From a checkpoint of a small transformer trained on Wikipedia.
Size: 20 layers, width 160, 5 heads of 32, MLP 640 ReLU, vocabulary 1540, 6.53M parameters.
Architecture: RMSNorm before each block, learned positions, biases, tied embeddings.
Training: a variant of Muon for these matrices, 140M tokens, 4261 steps.
MLP neurons of a small language model. Each row is named by its layer, matrix (up: input weights) and neuron, and shows model dimensions 64-127. Each number is 200 + 30 x the weight over its row's rms, rounded and kept within 0 to 999.
After each neuron's rows, "fires in" lists the words (lower case) most often at its 100 highest values on Wikipedia text that the model never trained on.

L5.up450,205,165,171,207,221,231,236,239,203,214,229,239,225,197,179,180,215,205,246,237,215,209,261,203,179,160,187,205,174,235,199,216,249,258,204,231,206,200,188,215,208,192,209,161,254,221,236,211,155,189,163,224,165,208,182,190,209,214,238,132,143,259,240,242
fires in: "that", "by", "as", "since", "of"

L10.up593,244,164,148,169,179,187,235,164,218,229,225,200,153,226,155,207,234,186,212,175,215,196,186,211,143,234,202,236,203,192,166,209,176,174,226,229,185,219,128,190,161,258,167,183,204,214,239,259,174,193,239,210,247,218,171,186,227,250,193,208,198,207,145,225
fires in: "a", "in"

L11.up364,253,226,157,143,254,177,180,176,199,213,136,229,213,247,196,213,171,177,246,216,235,203,163,208,206,211,182,222,213,193,239,223,214,230,242,214,212,169,253,223,197,188,181,222,188,243,237,227,233,211,177,205,238,187,198,241,197,187,193,194,189,180,188,185
fires in: "to", "of", "with"

L10.up188,241,179,150,147,188,179,158,176,155,173,194,212,177,205,160,171,225,213,201,168,189,196,193,172,204,219,186,212,184,209,221,161,199,192,228,211,228,228,116,172,171,225,182,235,163,233,212,198,144,163,208,157,213,182,170,173,234,200,222,170,184,209,142,150
fires in: "a"

L2.up260,252,180,177,167,237,180,206,180,178,238,197,218,249,169,240,210,208,234,216,202,221,168,179,172,208,233,173,169,226,188,187,255,229,172,209,273,201,158,238,236,185,222,165,206,264,186,253,272,185,203,197,243,174,173,166,201,189,190,272,198,271,186,182,200
fires in: "during", "his", "their", "her", "s", "the"

L8.up286,157,234,224,177,240,186,198,224,175,198,204,217,236,186,172,162,138,214,134,179,182,210,177,199,229,162,213,179,184,195,182,246,151,226,151,284,158,177,202,140,196,218,199,204,195,223,150,167,196,199,138,221,251,147,217,190,208,239,188,219,230,190,229,200
fires in: "that", "it", "what", "stated", "provided", "there"

L2.up550,177,186,185,200,162,135,181,191,233,283,235,233,200,203,185,277,133,228,205,226,218,236,201,182,166,154,221,227,136,226,197,173,181,162,230,190,241,210,183,217,232,264,196,239,223,219,125,231,165,200,184,203,213,237,172,238,225,231,181,226,222,198,213,228
fires in: "which", "where", "as", "so", "when"

L2.up474,226,209,187,182,185,215,152,191,242,225,198,214,212,141,179,277,226,161,189,186,219,215,179,192,263,184,190,194,199,237,191,215,179,196,192,228,226,179,218,191,234,183,194,185,247,249,233,265,199,229,158,264,236,162,193,148,189,200,223,221,243,227,239,233
fires in: "in", "s", "his", "a", "an", "during"

L2.up124,199,201,198,209,215,153,180,185,191,217,167,164,228,240,213,255,204,198,205,236,185,126,138,168,189,195,205,254,201,224,228,174,250,219,242,228,209,197,222,149,199,244,154,183,178,204,176,221,156,192,144,252,248,187,184,234,194,209,180,244,239,210,215,230
fires in: "she", "he", "their", "her", "it", "they"

L9.up307,183,198,160,209,234,181,169,146,200,192,205,157,227,198,231,224,148,134,182,198,234,202,213,251,229,162,232,220,208,172,225,208,206,198,204,180,156,205,260,187,216,169,173,270,230,186,166,219,242,222,190,174,265,208,207,231,191,232,156,245,210,145,202,222
fires in: "the"

L8.up285,242,198,190,231,227,189,249,195,128,200,178,216,152,205,211,193,196,196,255,204,241,206,162,189,180,221,153,206,212,219,193,212,187,239,196,226,180,156,226,216,216,212,164,208,220,249,175,247,192,251,191,240,238,221,224,214,194,155,210,206,209,177,212,219
fires in: "s", "it", "at", "0", "as", "its"

L11.up432,164,143,173,159,218,171,262,234,214,221,210,236,271,219,176,206,181,225,218,272,184,232,201,198,163,235,191,139,225,218,206,183,205,188,203,270,204,179,202,176,168,257,216,226,181,195,206,195,235,210,195,235,170,219,163,204,211,207,210,157,225,203,211,176
fires in: "she", "he", "this", "also", "her"

L16.up477,252,208,237,153,272,258,193,179,187,221,213,252,183,146,250,200,170,245,205,238,175,245,212,157,236,225,242,169,186,193,211,195,225,229,216,181,192,198,221,228,257,215,186,229,197,263,209,211,215,128,168,189,170,196,221,214,206,216,155,189,255,163,181,195
fires in: "all", "american", "player", "international", "national", "al"

L5.up96,162,190,218,187,230,165,191,181,198,232,264,221,232,183,164,202,243,218,224,227,210,174,196,188,180,130,168,179,162,193,220,179,187,234,206,223,234,205,197,216,224,212,183,196,268,167,199,197,207,194,161,185,198,168,190,187,185,180,215,221,162,204,164,190
fires in: "on", "during", "by", "since", "until", "at"

L4.up526,169,207,196,230,159,186,228,193,242,188,226,207,248,191,235,208,170,160,254,193,171,237,184,192,184,237,157,203,102,200,264,177,126,256,221,199,180,173,227,176,166,173,194,189,207,235,185,194,242,204,217,230,194,218,156,177,259,148,241,248,242,227,177,168
fires in: "number", "1", "signed", "w", "significant", "120"

L14.up614,214,223,213,194,198,213,240,151,170,225,181,187,158,195,235,207,183,210,194,194,196,202,205,194,201,159,156,235,199,131,197,174,207,152,172,191,242,237,174,196,183,231,194,215,204,232,227,204,183,227,109,203,165,203,231,206,203,186,246,132,149,146,223,186
fires in: "its", "the", "their"

L10.up604,263,196,152,151,189,193,176,220,241,176,222,217,165,204,214,188,198,197,223,174,234,150,166,189,218,201,203,199,252,225,232,174,200,180,200,266,220,210,249,216,198,249,168,287,182,202,197,200,216,191,194,216,168,214,145,186,235,208,214,199,182,195,156,179
fires in: "a"

L13.up398,207,212,259,237,188,196,172,214,194,252,152,215,225,174,239,251,175,207,211,196,189,247,185,206,209,177,207,151,188,226,200,201,154,223,164,254,185,177,184,206,154,231,141,223,251,143,253,203,215,181,167,238,179,150,179,214,283,205,229,228,227,216,188,162
fires in: "in", "of", "to", "during", "into", "on"

L9.up158,177,158,196,199,166,166,181,161,229,216,223,186,174,228,169,215,186,187,211,189,227,178,222,166,181,198,204,187,237,196,176,204,157,180,175,172,173,270,185,176,224,249,215,175,213,230,197,140,200,123,140,196,205,188,169,160,242,241,189,176,211,172,214,190
fires in: "as", "where", "technology", "that"

L10.up119,272,216,258,178,209,251,214,179,229,239,234,217,187,215,239,131,158,145,172,218,173,142,193,178,225,167,153,172,221,182,207,187,198,146,193,195,170,195,217,201,215,235,143,194,181,228,208,201,224,224,206,236,245,179,226,152,205,266,195,206,203,199,171,147
fires in: "these", "two", "other", "american", "all"

L5.up402,236,211,169,236,222,156,210,208,229,241,247,247,194,262,163,175,235,214,236,199,231,230,190,147,162,130,215,171,232,199,221,131,164,168,249,218,191,229,198,158,237,236,195,158,166,206,254,205,214,149,150,192,191,154,174,195,201,165,211,197,171,195,209,209
fires in: "or", "their", "these", "airport", "another"

L8.up70,173,216,205,208,202,204,187,225,184,172,161,175,198,169,184,224,207,175,187,207,212,187,204,202,189,181,181,222,176,206,216,229,182,208,166,271,173,151,201,229,234,219,163,158,207,199,176,219,178,260,175,222,195,205,207,154,230,187,153,210,218,187,190,186
fires in: "due", "moved", "changed", "time", "dover", "georgia"

L8.up106,263,236,171,133,245,204,173,195,210,186,151,196,216,196,236,283,204,240,225,203,226,183,235,151,191,167,213,175,187,165,225,202,204,241,160,209,255,213,261,192,205,174,259,205,209,229,246,187,238,211,181,184,207,187,183,205,166,212,179,216,185,189,189,215
fires in: "of"

L11.up137,172,162,239,205,199,209,223,217,218,203,162,180,152,221,200,169,198,213,168,196,171,240,150,210,178,164,259,196,163,213,207,204,174,188,220,244,196,196,225,244,191,197,197,203,252,145,256,168,204,251,215,212,222,226,184,194,239,201,177,213,212,208,218,183
fires in: "in", "had", "over", "into", "has", "about"

L10.up105,165,188,219,156,202,157,149,116,220,228,225,222,179,301,230,204,137,160,238,182,232,148,183,224,235,185,207,201,185,203,218,158,186,156,173,194,170,222,259,195,213,196,174,160,239,233,183,205,245,208,231,181,168,211,163,181,246,183,218,185,215,226,180,213
fires in: "as", "which", "where"

L10.up544,229,220,230,247,199,237,212,145,204,233,216,223,191,215,209,241,196,194,175,214,223,200,166,199,221,211,209,209,226,154,247,168,220,202,224,215,195,167,220,230,199,191,142,204,143,199,143,225,163,244,165,214,181,192,191,237,261,190,186,191,207,121,202,174
fires in: "her", "had", "i", "not", "they"

L6.up200,198,201,219,170,219,229,176,171,219,168,209,179,169,224,205,261,194,191,124,192,236,258,185,184,218,284,206,216,209,153,142,153,156,200,178,211,152,226,174,202,189,186,176,199,170,217,215,186,221,199,213,204,237,174,173,212,248,174,189,179,225,218,134,186
fires in: "of", "the", "and", "for"

L9.up576,243,242,191,195,207,158,167,201,228,209,202,161,174,201,224,242,209,204,175,212,213,201,243,200,177,223,240,252,172,218,159,198,236,201,226,256,197,218,217,168,165,176,248,200,209,204,257,279,174,226,199,180,195,186,201,249,200,189,218,236,191,222,147,186
fires in: "the", "a", "of", "estimated"

L11.up616,150,233,200,184,210,234,223,138,161,236,211,196,177,193,257,176,139,203,214,245,178,147,177,196,217,199,171,160,178,208,217,168,222,211,215,243,204,219,156,156,243,197,188,229,235,206,224,203,248,189,189,209,232,238,172,217,208,227,217,218,213,184,197,267
fires in: "of", "the", "for", "by"

L2.up396,188,164,202,153,201,207,199,223,186,228,151,155,239,172,182,190,236,168,203,197,220,209,223,196,234,212,157,213,150,158,220,165,226,199,211,215,228,234,184,207,165,172,204,141,216,168,214,231,197,223,148,244,198,201,175,176,203,241,236,250,233,176,186,207
fires in: "he", "him", "his", "up", "she", "her"

L8.up308,247,200,188,251,174,189,133,211,155,188,219,216,181,200,211,203,191,213,165,201,175,203,226,166,186,207,153,243,198,223,168,205,197,240,171,214,236,239,177,234,173,217,251,193,142,226,242,223,201,222,187,229,160,204,193,170,253,232,202,158,210,191,176,175
fires in: "a", "alumni"

L11.up232,209,244,200,206,193,190,170,190,266,210,206,220,182,215,223,188,253,194,201,168,194,218,274,195,227,188,177,187,229,157,197,156,160,234,246,211,189,240,210,202,157,192,181,232,238,191,222,210,170,195,141,245,217,192,257,210,200,123,208,197,168,207,207,226
fires in: "the", "their"

L10.up256,248,204,185,203,205,232,245,214,202,174,169,186,172,161,207,181,260,177,219,191,167,248,220,191,184,229,170,164,222,220,200,191,235,185,226,272,229,244,187,202,193,203,122,243,195,219,170,233,214,168,215,255,194,180,186,210,284,214,215,220,209,182,162,211
fires in: "his", "to", "a"

L14.up616,225,204,187,164,219,168,216,185,154,184,197,247,223,205,258,238,176,185,189,185,234,203,189,235,171,195,203,161,183,226,203,164,168,241,213,218,205,121,244,224,185,197,244,180,223,170,215,183,192,198,161,267,208,186,200,215,185,201,179,199,219,157,167,233
fires in: "at", "of", "house", "latter"

L8.up353,175,187,169,167,232,211,199,154,192,228,206,151,226,140,230,249,202,237,230,213,219,165,183,168,206,209,194,276,183,213,247,147,136,211,186,254,183,175,181,169,200,196,141,191,178,182,198,284,205,194,200,215,218,229,123,155,205,250,226,176,207,175,226,164
fires in: "her", "his", "aired", "purchased"

L4.up12,160,230,263,141,262,178,235,185,183,267,231,225,239,240,227,262,219,197,240,221,216,210,173,132,168,230,169,215,141,215,253,179,184,190,220,192,212,178,164,217,148,219,185,179,157,237,206,204,217,152,205,154,209,227,115,161,232,153,211,166,180,188,205,224
fires in: "her", "his", "american", "international", "their"

L11.up115,231,233,157,199,190,186,241,124,183,171,197,172,239,231,167,221,179,188,212,216,219,202,188,223,218,212,161,196,231,245,221,157,186,203,230,159,214,173,250,158,185,200,163,127,220,237,213,149,216,171,206,200,179,177,202,198,197,163,184,131,197,152,193,221
fires in: "as", "that", "when", "which"

L9.up562,223,188,156,161,188,208,185,179,222,167,204,250,127,221,264,210,168,238,212,230,247,170,195,219,212,248,168,208,243,152,193,203,241,203,197,195,140,187,205,180,176,251,210,188,256,245,214,209,178,209,204,170,223,235,266,213,194,175,194,180,201,187,234,203
fires in: "the", "was", "its", "s", "is"